Part of a small language model's weights.
Size: 22 layers, width 256.
Training: a variant of Muon for these matrices, 903M tokens, 7101 steps.
MLP neurons of a small language model. Each row is named by its layer, matrix (up: input weights) and neuron, and shows model dimensions 0-255. Each number is 128 + 32 x the weight over its row's rms, rounded and kept within 0 to 255. Numbers have three digits each.
Before each neuron's rows, "fires in" lists the words (lower case) most often at its 100 highest values on Wikipedia text that the model never trained on.

fires in: "to", "who"
L13.up139:199160109135095142181126195094123107145128167173128165179172155109148154157132130145126086124135143152137045158128103090133125152204082107095118082118098103125090109151111113178128158150078069088119077116105101176107129098091165102180137126145116152078132171116075085125141131126157127138091154150134164108199174125149076124128064172117130158097117129124096168181125188099177164138176117049077122164098094126061133157135174100116115142166162108106161140101152058108110077166120129121166102118149091071080118117125133121127128100097170207143162128118092131120165105142112125181122100104101169104176118123141116117157127210121178112092108124107110143076154099187121123170133081132137096131089103099189141147128160153088135093123097137105156101202086089102085118115067134

fires in: "the", "by", "than", "as"
L11.up12:121105177123079179136153209116135106069139155195065164146103160090144114088157148110126135141108134094108142159143149117110141073141122162082041132158126117125194152103173126110145120129096079143148093111053091157072057069147113184178076145112156133088097127099179159106153107182165199095135143069140098147156117078111135080133072123115096133152176102093147114192125141132124079135138128179136065080119132129096102093129205175124124097124132173139106182127148164147127122186096144159119150091136064132122101128174129107111113119136122085088101124113096084101104148143152086173134160113110126114121159118121119125140148132129183153126123149224151143142140162122054084161154139120117120095202097157142093099120172135158143093126182119107151122161096189154127102120153161

fires in: "000", "time", "30", "00"
L10.up494:090168111131104078161124153184116172168172107121132091122139116121106134155106120086082058163160141154078177118184154087135122143125116156129115122143166162111186146225125112182088104107142124145068086116128146074138149195090123151076161072106126090146107126166119128109097153128127068129125120092119173174162125121135120138186136056133130101123106177106137114150183099123107098150165170130110099145138160147171113043138125109141100148087145098232117110112134125155164132140116110133199127114141092113147078194136134132178109148135109112109133175066035140094167126164136170166099125078097123149134118120092162152163131072113134140125190159176114158158102140151109110091145092087173157162128139034098160107166142146127097106138133157137131156040113105132150119111106081

fires in: "her", "his", "here"
L19.up299:143167127159133138125123171151118122141103117125126132097115111110112127068112169119069128103167122138096156116081166147087187120174127159131118154111096177144102083092082111045113146088106143150140132135217166113120115173155146155132147095165101067163135113126095106126169168161111139140084187143092152115146124238101137194113095217057113155167093167127175149114110103117119164208105156097124101100189158110139067104116137117129160147049093137122102107098128194124131140088152045108126160126094137135109113127099141084110140131140088113131115132104121172119157126117206111112111093128118079166169163181124068160173134100164115162131134136087148064074139153075133113099143203137135127114194133084178084105073120151122127103139117127120112146114120150115111187139115163

fires in: "was", "is", "were", "began", "had", "would"
L13.up439:103170163174150126141181134087116100089113111104140066095125086141093112164110157129117132128072193106155163060119084154159127110066088178176098098129114152121138118134131179177170118093131091164118121153147112151188131163146112087112199103175113109097099166105125151162101078156140109192099162115130138160153137135180101138194161201179166104141093101132159150149105127146140134153093093119112052126082079183105174114193074084109124094111119185133157063141174148091132088149172135123148074120138122124147106128126159128075130152129116134128110102109176156103166167153121110122077086120086189123150120126129084152076120095076093100143171064155127128106124120118055163077157187105144139158088123162080126107193129101117109091122117091198121151077129141124158148152120163

fires in: "t", "not", "to", "s", "is"
L10.up19:100156111210127129153087123126099129077171125151193101123138075108110107156141170177072139150159127111149149112140106097095119083157135160152074179164170181142050142124181127187114168085151000141125147118115138098140122115173145099142125177121116137035093104106126147153144134161104136119146140090078099089152143114192066149093104201148095160078093141099117133126192184104157163128134070096151149185153134145152133097113128138145078151130113098190097104117149151113073110125142091104084132133160203141142168145134108098139153160053083101157145119119189163121146116101141101103029163131139130156101115111085145141162115147127124089137106129106192112127131078100150170121122189145078135123104142115101127137112142127123113137082122118141104127122157097155110159081117132

fires in: "not", "just", "at", "never", "verification"
L11.up632:168194139158124141160131177174120109127174150157135140159165119104102140155186164123147081134097146128113106121101088121149122078047160129142115090167161088117112116098160128139057116131147095114113148206143151163115046157088124143123094107090148116100124111085119091177175186132100205133110057098126126108091099173159151098117128162117097096133131105147167156127141174166086156176164131114133107095167113108110103131172185182125019164156135100152113136096126132098147135148132143170134078087197142095124189115152100136086133183144145121091132162155116143122123142115114054092123132201117147093066142116095137114157138116089106140139132138177100188107135092176099090133146107092147148104089049059077101130121135091150086093159129100116162087170124137128128199165153128

fires in: "until", "since", "before", "when", "hiv", "why"
L3.up373:141112124060167087130104187144151134079187148138137089209088176113098157111195089127163159112153161149095164089063035119137063107100123098115088124173118105168137096108145110158132148114103145125147134153077147166096136092069095131087153127169156139114144124121155118147038153148146146130078155126146115155114093142101131137130122131121135181152138128154136099109105106138166139152125125107113103110115145189199147136142127173155116126146084154143139151075101164101128089079119122121140110148141096142164114132131135135114087105113070085134134200125157113177172166106162145161074175092117145138107134121114131094214157081097170122150076112125108069041147118124167150125165130054113148168096096117105183128111114105128172130196151121099178104171096140129034181073148147

fires in: "of", "to", "across", "along", "over", "north"
L4.up317:098174072106097155131115133140155189125121168092094190135182065107142127141131123155106160108175145137136065120105140163144086115126123100109111147126121072083135123073096173129169117106074044149140147180123145152148065162062129086078090159160130129136120137146097082093087111127154185057111154180125127141133137103124185096177142086148133158131174097172140109171117080162135102104076133112105103167102133144074134111080121186133160134091149138137071079131086144104158092170135160163107187112121171181166141112133135175134174128152078183168192110172103119137152140127122107072144092101118137134125088093075106135125167147140137167098163117153113104082129115132171113154138103098209138172069092098109125130128146163102151164111168106178100081125162196105178170081143140

fires in: "as", "of", "on", "for"
L10.up313:131113126140081074126196105156189124129109099107158155112181146132155111147107087202133153115096076142157110174099119156086122165106144129149132050173090128145132096134122140109122152084114157110112122087108084143107182060161153097124067171141054130122091089102104127117162164160124115100063125064112114150147170072115144113148179166114148173133135152131173140114114151127103069115138128125078169133084131100169117147174139111107125153167112140130098177148063171079106137078159185145137149159120134078071099093124162125125139150085133041127159104153128163158126055187145166129127198178102121135181122124131141138189119119138175144083092127104124128128173176112066117106111143101129134102194197106159179124098154130104125128095213119120130095080109090159091139095103109

fires in: "to", "not", "station", "avenue", "too"
L10.up590:130132149170120118162180143088178120125118218102096066088138107094117211184134081072128149161063164084105139185100117190136114140192182134120148095130112087067131112115087092156155089145132137119179111179132068175142170144111130027196126141142120172107127159122160112104137132140123118103095124133126147147095113113114130089084097173134139126109128151073116144122131162161101145139164070121156110121111078128147142170176108164136084150137148101096138128112174159180060198152100153167187141208183079054144169144113114112123153065110156178130104132084146103113102129115136122125100156108112127095131155098135129098147127151137079110110126105121090159094119137135132101083184127120086126141186129109162198140208140136150154110103095178115137092144103118091101122135137166

fires in: "in", "for"
L10.up147:136112163132145155132159170131144227172193131096123105123166108106111154156142166157129092085137058107088133171117155109081160108114147161143118129142153103111145122174109144117101133126096174147117077125094126150055153155144122055184181158150168101089115147144104161132100110108134192117149101117123104112110099196180134098099124108120123119181176113139088109095156079095128106166135140084090089140187200126119108134160164122087152157096150138097099150159162110159139090150129139137194124109142065176100142106165129117108111129113125091159151115125131111091150141205114104094148193147155113088085111195135123133131157134107209159143114110087098133098129055084144132131145160125117115114119088096077145060191188075081132149116035109131149047124142097092086087137115104

fires in: "not", "to", "t"
L4.up363:204146075141076198173146213119057139120132108117126104220145101155138147092141109164118131125039093138146129162099129051172107054097135089135111122175136158133070187101122106139171105184097121109122109135174136130168132086155108178110151161167128107186093161115149100170147146124122134123115155180099119129149148104166098159126115119156198164085106097035138108113133092099107109121106144119144122174178148091161128154154141121136077171121121163114109168155116109135131081097121086110106069158152172164091156101143082161102165128108161160101149158129128119165059079115099140168090150121119169099147121125088146125060093167092146147141163085106158148130102127142163143127158115154159151091089088159114130135181163086156114116140159118148059165100105104186094138165140105

fires in: "after", "before", "that", "when", "as", "by"
L11.up129:170128112126099125118129159162087115119115149173088189084118158130131105089147108125133114121073174146121096145070166116147127106105118192120163096121140129113179132119108139105095170132162096077126127086148142130122150108098093168124114063165236147142091191169066137104147103143107084119092089169098139166072126101115150155065167129182162222091121125157086184190087161072121099091135076173149071126088102148149144131157153093111172064197094161127166120096141128090146084094102116155129152153073129108124119155097147159180150097125159102141164218080108119158108122128202149160146131176150102080142145153149135084178127191128160123098139092152104124116163129136147124171153132107178154083104109077114108089077134134144117110151104087139159113145096137130117083123100118

fires in: "of"
L11.up413:107139115106069112119167183107111108139135139135181111173138098132153140070155072182193127160096143060094123103035160160047121127178169148089132089102088098105110164026133161130153142096159128148137133094147076110175113154109105118108118130089099151156157191188093150150073128144079136136111159134097148062101157106097108126107178148123120105137130138126173150156106130132143149115104135144148122123108132187182130169119153132118090164160120130140151165142128117125091090101101106134153089215095131099171129140158147117134164148114049149177166129166127066167109152114137117156134131143144084173145110118097117146150104172141144086119145063135079142049161117080144133131073095156143143132126111148137088090128100116147074047131142187092138158125184103107193086148164085

fires in: "and", "who", "that"
L14.up429:123133194149082099141151155106122103121113159203159134149156054112095104131155085130125136176118146148120206132110088107142129113120136157196105108143164177084144151153135122157124102130067069148136081125159164174089120111151085155150161096143103181092133135130073118176122054071118139120156125144159115161102148123161096129080183152152063133094128161124093180184174109139102117168155110081138113105153129103151119147144146105148085119158115071062121128077121175129091073124132097154124122107151174095165163082109170168194122067050113088144185171142143108127160179141112140117113130145170114133134151115184128101176124157085139110100174166124161184082086116094085134137087127108124098099109120177105138133172112151100133108177153097169119154168088185126140051100168178

fires in: "of", "on", "about", "up"
L6.up160:100188144186120138172175110171121155096171115138135075106113107132134158137099170087148139131102114136119139141109112128168142109098182087117168155204140150118082132083124161156108121169191153073100171125108201107174093060126114136131151210126148160117103123199143120125085092166088153141094105162123078125138114108131158056128147117100102120127136220073083133144097091149157149105117107147104129136130085113174107129142099105127130104117126137070143135157111087124152109098140195167114096095133092084086063152099133151168091153144066146168132179172209123125101071052140182079137139165111152125122130099135086161141127104127101153150129139122178110123156205073154112122165109118142134061144115167128172123145087068089152127069138168130097133103177143140070116122113084

fires in: "of", "see", "protein", "for", "proteins"
L7.up412:172094126081132141101109147154135136089132147195073088067154091122138110161131091093111115170090124168121065186094141122119167094126141106140118144158203094129132143100114080142139080132168085081102141143137162158179146146125196167139081149114124111164162187177143112143175116104066149101137107189072205077157115093108168103175104143137116132129095168148192116142144146098100069139133141110181104158083114085146046138156038137131160155106128142157114200149160115109157144146109128149123141156138145143121115146152164202081169082131123165178125108101108084161150047162118113099128147110134140105056140187110098078153118119169085126141134117124110127195130091115102093105128145115111098148106131197110113085086158113155085111099110186099145138106117091141113145141179113

fires in: "and", "in", "s", "with"
L15.up605:182192096137142123154032096162156148119125089118132110148113158130106100141116155197167164148081183122031093191094101115131132113168112109180225104120155143131111090109162132107133146110176037177173109109145137079177090168166068139120111125148114086112145133066135125124098142139120144116120125118145061103119091123111120174190090162090136125154101140168091161132170126080135143128139132142091081132157132182066142171133137160139125168117150119077115170180125091106066131094145139059137080116084120178145140138131135141163148161181118105111095094088200121115118146184135067121149142119105171162118155148140094164134146123108122156068112109092085102105170077100137112149129099112159114167111095122153123098106118149134134103079162122159149110190104156172144123073181105

fires in: "this", "that", "said"
L6.up441:095143122104098164140091106143115164109155123112091124132158121091174114178094136053121055147108099091102070102077138096132150126101147119083165140086124092115156109112061096141108062176154179135098142154156129101088136123172153199104211141173154179145142094126169164105163130110119133171119167128141140155097081161101132159163104113065154240132111149146126122146118210091145131131138086123131115110177120139122124087129101127112115119121100167191174124112140134136137102103129085147152076103134149098065129094137119180148120112154155192115110164080096140120125174167197050100176114159129108079199165104097127121103098112112090088133183142128135122077171105113127073143136141191138153133135130114128155179156185114153100128170102108096065120150172131133093178100080136

fires in: "had", "have", "has", "having", "since"
L15.up411:075175078170105124107168142149183100121145130203090128160125082163108121122103143165076138130073083129170067153159136152122125091125147161067119110143104086131146124183090113156146168149166059115086088143126132065091108113100110118107151181151165174130161113125152161088095134136142115083141108133119157127182152094165126147094108106104144093124115132075140165167186131083109132090169147172109062119100089105142111143151093102134135137136128147122109144136091132139090139143175129090126099147202185109105119139089142146148108156105131066163101170150142100164200129132106167123087158170154136116164157118096105105145146130049174098127167112196178116222127173048170189104145114148147106116078140122115157109125123143073094128162138105123125201134113109168128151026165112

fires in: "has", "have", "had", "having", "with"
L13.up527:122163124146130111108158150108153155161124140152137155131119108156178067124135142082107142152109151114135111153157094144089119186136130093104135114189086079065152178144118087116198168116119026071088118109190097176145066089181152090109082127175127152122106105107099117090155154091163159075193097203138145146152126141142107146087127148168136105151159126090134147171085128178129100105158141119148115140093168157098099114134105149116084171123115184173151162153141163132129148079154114101119143150193092132122118109100162098123074122155135078158102130145143119106179082174108171095118155101134123067151122157092070078167134182111110109105159122143163201210139129081127160147066054147136110128134069150173109117138151122132079137126082076137147101163133174137083153080177124

fires in: "one", "league"
L7.up103:135168134101144085142147142119146131134098106152156177089092140147133090139106148173177114107120121117144126125096118117150109100112178160108123093128144177106074150146102107084088094123129132123088103109126120113130139092119131151149060121123188085178096046074175148100113091172127134124146192138137124158210122114129108147102111130101176125145150083170061112183183117069143123171126119103172225153134090118157131118183144124131133139048069123127119174154140104146096093157168139096146127122119134123070205141215072106148117106160141172071099150143166167146150099159157194094147152115196140101130141072116099123157157150097141151153083161158091127112155144159116158144063087160158087106112131118101100092109150058109071157163075147100115172098072134150171075120113116

fires in: "000", "30"
L14.up328:202145110070137115141151089149107129129089096169154123073120150125070168166142106086116053193169097156158131122121143117130198142083116178125150179109193175067147143125118132149104161170107082155095123163126152109130124142106116116081140102083118073163097104120142102107151197087114129120107094101203059172123157112152150097167128134086144132126142170150123108104182148134143168173154056145106079079125123173131167100130152135135087110136120110156164160081171168110082167135112126143128122169152169102139152146175127101147125084124134110126135083196132118076140130132195181120115150180122109156161116114178090101092085117057135127129115176159139160116093140168088086150167080103133152122104188161045186084132109124143129106125088159163155153055082164123127130134110100

fires in: "is", "was", "s", "then", "went"
L13.up391:153171072133169168162140111127147149142183121176108101107115083145163089155132066068146153112127201144082199193091119160153114153170162127146130127142079171085141121071142174183157191162109110153070133106148109141147104125179142160129200119125095151090117153128140114068124180115134152118130129155097161134103111155173156128136120103159125095108129166117130133107081128155152095160092065150118113156140120091100133187152103154166157125122133158133226101158119128164049126126139126137097112133176195134085089108075178136133113121118090128147098145105157120155138124167118099093127185122119150104131152114088070204143141115123135116147148108103148112147058154045059114145133099136097144146136067127122178160153186141176142111162102140145099133167118083039126175090147087

fires in: "at", "team"
L4.up551:176167198173108193159110176110195089125158120185130142158123039097145144129096152110123163086101134141117140114153118165114119123110150133151166157170115101109117123062103143066049204149124131181148170151146149146160090096120104094181146112111134126105104083154119146085076125153053168140104137127118120143163115121198152119125060124161048173123132091062152121177132214127117165189087147145064091117076082190095079138121136131140107100116128124151084105121114122088125158148134116091142056132120169163111131190152130083150152146078119132128131111123129151190145107155081123113105136136179181096113100094128109096114148123163169071081156122164104124148098124133087132174130116109110136200127145144154170094105131081090126110158145138073107126118123116110160134157157081

fires in: "all", "part", "best", "parts"
L13.up433:140128179128120153187120149166151132097082125123131090142109102121124183150203116115100147133176145103086186105104104138203143107123143068171087100081105134120106143128184091166146097106132120116171154136157141117174149133177114110141114153102126124119117149102112094132122140113086121133122148100198062120080121119109163133109115148139118159161116190127215138162179101070165140132102140127125071111174114065152095144089128184125140093150182069115160098083189130145115084189095144149133103105153162089105111043132152069123145162093108143163135142175131142186138103175166049151121199143170122080127175107074135177148096124158091096153053109163087123107093169165127113148091110204158097146135110163092066140139126130157140122120129097133149090145117098132119133103129207

fires in: "in", "a"
L13.up483:117195094143109101127155151068121170158101114087079115070087111151094135194136180112080117145119153114129115121106134117094137134102098137129172147154176087142124130155160094093125098127133124159099091128187125118086188099094097179123104145114112147144120192140093143086142149102106169100143220119155120131156106146153117169140147104109111190147133094052092113184115152126147123147073126112111121120132076088167096107184123166166119130200145099151152139179148130129106151177120100093089150162158112111165148105174132076092171132098138130119093126094060144152101100165172104116138093221141119127182086103157143081120094129103138137110207164135099113090141106101185167193137126090120137169187110203106130076102098090101067073139137165137170166106085180126142165164139146

fires in: "a", "different", "and", "with", "through"
L10.up50:131144072150116147142072189131120178097134143098123071087120105166161133173111069224164136139183132102103148148147126154141113170104137116117140131055128047039081084088148128103180131169139127086184209131180131110151076104107102128102131181087142108056145136146165149113136144099171131052095191191137064127155131128148070112125118143102121085122141160171069143111136054160109100121104116161191115080094098105148109102095159149117093185133098136103062091133173137163121115163127144159142106127166106151140105132183106139158093181132127128137109145153138127171127104155137180179116161117097122118150129162146174121166096112166139156085115160164151190142139130164155120108157149077128133151150110138112089166157106103171075139123140101079163108081093118143136110101128130

fires in: "to", "not", "but", "get", "did"
L14.up160:165098110111140109178115133124137140102124172172162087149093089152090126194128161094189099166096081104163068191160130184112121169097122184126107109114140144113137115171090102086163159171144188152126141118122120137133129102157120167160194106153165138069213102091102130168121110084117139105193103140121169146137149110165164119149110117133134130105103118133109143070111121110117120103187067093071095184105165067121129136184133148115134115169116107146136176145113180152152158137168095123103136174183140095095060147123034104092114129148143118155062140117106140082140170101110158180131081142120151148110152164109008109153182139098154137120131110149115133059112130109085120135163136147141146113131150142079160129136117147123190120098155126103097141216110144088063180143132143

fires in: "two", "three", "four", "all", "five", "one"
L11.up526:120114110199134126124103121176089127106117173169097122151142119131098094123067172150135152204100163076121147165147138139118157135143184060155163132171104103148152129117094093094106124139131101112118118072132103107101085121086091103122168159132153187198131159167149136084187098113110129085152179110156112111134134155124120070091116141117085112121122142097180137149169165084176076123136145151139076139099080129136107118129085164118137117065034147067094153123173146189125134178171088152110060161100115128054187098127102116137125124135106158163106113172115090139139127117110148140172172115155096151158122147105109158141124168120200121154110130166140229088149097119186118150101084150199117108121137063170149131188133146089078133137106080126138123132129167171072074123102166

fires in: "s", "first", "a", "several", "many", "of"
L14.up634:129124074130139122081182144103140129085118117117117070156072142103106111115153163126116150143116156109052156135111117144076108140066203151123104101128128148092159075130104168149141126071113140172032085193116103114045126131094077112139092116092124087088170152135175102174097181093169086148127122135138128152123128139106085129171135112113159110129130182073179093070155123120141147085147155086066092101163118107131182148150103081157154148126117114092099152145132143144102050122094103112131043129117103106169127088177109056127089100151135100165164184116206116099180114142099149124112126112114098138149143077075139068108117116145123115097133080171143146163169174115140157165164138150148122107103160089111121135062127105129108104121061143129190086157054128170132152125136126

fires in: "as", "named", "renamed", "by", "don"
L4.up639:163125164125161133179105113102115186120163137112124161090180136167136052122096100175178102172159159103153095168133132123105098142123094151075135113131137120124121110108093134135149093143094147089075170081080073181096092096121168096115146152070149135133138163070096140107036129110090125073138218121130180145129147126128101168170126136125119182191091102120167110211093212076053088083165090107108137184064125177161115115182116168056114105156155127137094106169142147085112150135127059144110135141148143090153160142157104140148165125171161091167133149092105113095114143091145158074142086093145094140126153158145119174093137160130125101122136118156129172102126107113081082147109092126098175097189159164135101103130137118139111136148185117137113128121103132163143108132163193

fires in: "of", "to", "from", "too", "among"
L13.up653:155124104171135097155049141160117132130100146084185122152124129192103155142195113140112142090127085158101120123129078087170114099186148147129178065126182135132174161129092145136087137118086099139138137141184117176167103101152117163122156168145095117068182130128154149087131135213130143130185057159148133122185130070167150124092110104113078143126093135054129147163131122134096144102113095153144140122091164123157137116112147088134111136159132140188161136182143169128138098124098163114129142169126170073090051140155114114175136186099115138140190197156170086115062126120093095121096121185103105120161136097098099148167102096137069122087110199126141083159171080093147129158079112073125143097173138152159102103171125111121120123162116125110118070117093078188119140142203133

fires in: "her", "his", "the", "of", "a"
L7.up583:114138052141091128080171138149127136137110089143176136052150099224143125129123193110100107152160108129149143147126107156178112120111133254116118122131161156125133132132127112117101133120128203138210128137102135144145119098117149128133108188104132140169102130142128167132164141144173133124122129078123114146198128144045114063046111111150199135125141192072076176154161143169104122128127104187082114173106152116108149113139143105127185166103084086053123145116106148160100132162105122174156156115076075075086113103175109132168123151145057112126147116200142100117161094128139158165113120124123092092204136118089158124135094070140142144090110110138162064066094139099149086059117138181114131089154133120118103103105091135126135166154154127139133150108102113116114108108114137

fires in: "at"
L16.up726:134121094180113089196133152138167103115138194141111115147137043149145116151154125125143138073098144108111115168164064145140164149173116113140139125159077115186049141108069144076082119129114112181106084129121156158165108107106053089159110110078162083191201196156118171141162165117103157195098112142162093110113085121134135110137143130189112086171119136094158162182133144142188139098127142137139135129075079114141147141125165111123130169124096144117147137121196162082043088089124072103167116143153135044167131157123107194131144140076114168172141197100138136085145134107100170117119184105123146109170127154135029132137110107149167156131138129134131128159136168159124130119119101117121129121162165112107113092125142105115126077165129138097092120103127105166209083153111112

fires in: "at", "from"
L14.up92:125190170146089068085149096150177081131108111160067142125220129194098137156115079176127157102122207097112116114119137125118157122127156101123123122157117098151101139074160141174133179174123103077122093183086131139106114122112077133141122162122127117148105118186166229133140111180093116100107132117124162161192128150079138117141064151176080078124109095157092197121122151121178136137112100169164169115142127134115143121133106167128080160081129124147102136126113159179127133086166110064103116101147135108104127073211133206123098206109138180105207177162090119122141104124112092108088188149138132129091094157085127138148150124083132105093091143152167084110120144109102060139133107113115143142108075144150183113151169093124151090120140167162099137109128148137172150157084145

fires in: "on", "at", "bacteriologist", "alpine"
L14.up452:172120093096138148113145141142158154099117147129160137098151116147137156171100191087192154185132102107121116177183051164124189154135143087112186062199154104140135140091137151119068118131111104117150143137069204181172108119104110086143095134114106163129119176090112151158194142149122097118152106088125124174153135133099148106134126110136122180093129107090205079159069093154168114160124207147141105140098081122117113123108135094178126165183103168150158118168113118142123114186110100147124076181154096115078144132066090114138141135109112109188124214127112114105116080134137154084133114161155146075090129148099146120082147165142087157156146137147106140179132131141186098106107057112122105133132107102149130084118098085144074171148115117095081099114168146224082079130121140

fires in: "was", "be", "been", "were", "being"
L13.up234:161105144178121191107073133159135186109176138145093075150082136200147091107116163138070087105174106138189152157158142101146134138092153147184100150168134160118099094143108135135133141133132091101089133180114086118127146116155136125109130105116177104088104148126097153129135170110100188156138078149107103133137140135184167185109150172148111103132110153141141161148118080156123117180148083110146147146102179112159168121125138124172061099099141143118144089066130139137096121105176161082077136129180160087150178127104118104197188152081096102156113059175150117218091172106130138150127140109173134156135135177120103086122138099137093134147176092187116118130090132124064102179149115109069146122172132143100160114100211074140113113115180144129088048177137144119179058106156159

fires in: "of", "at", "i", "s", "billboard", "hot"
L15.up128:111136117169140121067151198139125127134110129197137105083096139107108115080125138076215138132131135116148076169125123122061125120177102147138077098110073106131122083122168136140116168122142103109110110126122154153072127075124119152175128142108121045108186107132139113119093090050103129112125156107129122184164107128157191154115160155147139146179125131095155103253130113070130133083129118119113173129119121186119145122157172207140177188148164153111123166080100126125091069148144089110147075105086103110150187116118123191178137099083111094141142111091152095077119170092138103153136162147156133085125155197101137176132147124122115101130120140127132200077173142194135128168124117096085137108140170048129088140100119175133200132117095131135102139124157144135109166109159136

fires in: "of", "united", "for"
L3.up499:162126155119164177167068146157135098121147088072082136179171081117097170126075119113142109107125113124061081146138114121076140126108111153177112141124093106104106175081130099130105121134085140129159162207145114166139147106157085135141124106134129088145095154170125097133194151133100169126193125146159166148137150110186134148068143149116181102169135095133108146127158116132103147115170100105157104107109124079176088079206179106186179143090206134124096088146142177073117106081126075130146111135076096157087194115113132169073185096103191135141140150052104118113153080149138171142118128077134122051120073121122148170125142164100084196130153094136108152116149101085122124164105136162098160108141147125138126077180132113152080098151113128122122176088101099165126155202168119

fires in: "is", "was", "in"
L19.up597:083112103168129135140153142111144125118158062158116098156172113098082170126129184141058096086119107150123122147094169134199094116024106129109066123167083112123137158113100097083090130077166100105173133142122130168150125180097099128118097157113133095146138094104149142110133109120129160194129136127148150143136159101128109152104142077159207090139079121095178073138176168144118096124080127146146150176130162164088185168157147170122171095157112131140095176128117109100123107129110151107101075162162164088135135095131131123149146118154069075152116152128122151138161085193084128096062106202195138074167102119137077139104078084105117137145174087107168135138064143143073160104149123147104127176081110144133162103103126156141117161150151169177068109132130187115159134195198139

fires in: "as", "became", "named", "becomes", "renamed", "it"
L10.up331:115101138112101107111126153120169198161183106151170106105106165110127129123121123124127121169177103151137103100192174105164142175073135153163119108148108096070102143149146137094168149170117092152108185144147095173091194134122096127154128139110119044143123083112106160121114054080124177117158067111127095078083142109209134110143142122160075144143185139096141174162117222085136071089114070135124148130135138095166108121156125176166084100122132115148100129069098162212100105076130127088115057138146134133128154108107176197120167132150084135145146140052192130108113174143153112067161158154083121144164145098088126148164126103136116046106101117150172134113137099088109151121123144174167125127171111166117133125135152088144172134109190128181087132123138081126142103108163115

fires in: "place", "100", "number", "200", "hot", "world"
L3.up479:154133133128178073155083124110169179111117110145160144137110081125157148137132115139129153137097139160115078182151128128140117120146091183093107115165165163120102113158110126162110108172124154197171079124174102105171175162218095091123102067133127142119134130130121086150142165121079097168170120125106138135111136121114155149191092159104145078146087131100133136113124130161099086145115130027170079177141093147120134072115134133133129126147092126127113094081087162146148126163160051055126162112136162149051112158134110099080160127071083100161167103135148075158134144151151079092115151110133177134092128137073176113089076104175120058085067152114150200094124105148091155134143130098134164166119112098176153114151190102179111132134116149131173058134129124198154183078160134

fires in: "to", "after", "without"
L10.up387:136126109164052149166106137166150137145158194174118139095136119147102073136181118121121129127128127129152136154155140154081134104198149163164127120174133096111118167075137108131132154130134116157143142205107106198097109130120130151175137126077101134085104088103125143150118161164124102173167166114052129193104137162134137138113154122143104105110134150101088098136088068166087140095214121120100152118115141160130098127107178152129077129129177112115162127117169118191087093136082129131130153146136184075159098159153192080143118152075126146132101134108095129067126122163148107096108075170179147104149126082142127134166051094153147103141059192156165097048089133147177146136157136111091106058125124184128222106189178154137085139138130098135162073067094137105097122104113136

fires in: "to", "in", "can"
L19.up173:232113146127142119096153140128168103153146134132098125113082134091099173176164118141136118090195209095093109109118205134110152187169136130158142152183117127166162194097163117179049114113092162106111132181085093085185152130075154105113088138152182092085111115124121130074128127105082099120131139138068099159139079185142109118167161138098094145175119140151087127176091128163209127142154126129124097172080063087136121165128142115080163112176163115115155113177177108100085134128129123118136133080085114137138127160119079130150122119143178162102128070081129137110109161129166107089132151137131168094139123144149094151150107061111084152062130119094082145083161130153129102101117109118112120223127178132172137135061089122098129110131124084076143136137089137160099108129145079

fires in: "his", "her", "its", "their", "whose", "our"
L6.up613:181111147161132116148143124130109155117110116110143201116065144117079134092137158075113137168184099113076146096119140162085156119111124142134132116113098098096147124065100144133069149081167090078156177120160111195128118170127152104074126109119197062149111085152091150155160113098137156081087102148124123162205067180144114159171092098098105163120109137105149174138154138162124120104111149125147164162126116120109071147129151063126213117094128126090098133136144159145141124114141137094118118088115136122132096112177096179187119148176096117199144095124166169043151118105182083118112132111105159119149148109146117158124106136083124116141197163080142109141106123070061075102111135120111165104162131150185149095107167104137095102185141171098120147165135216146142143103114229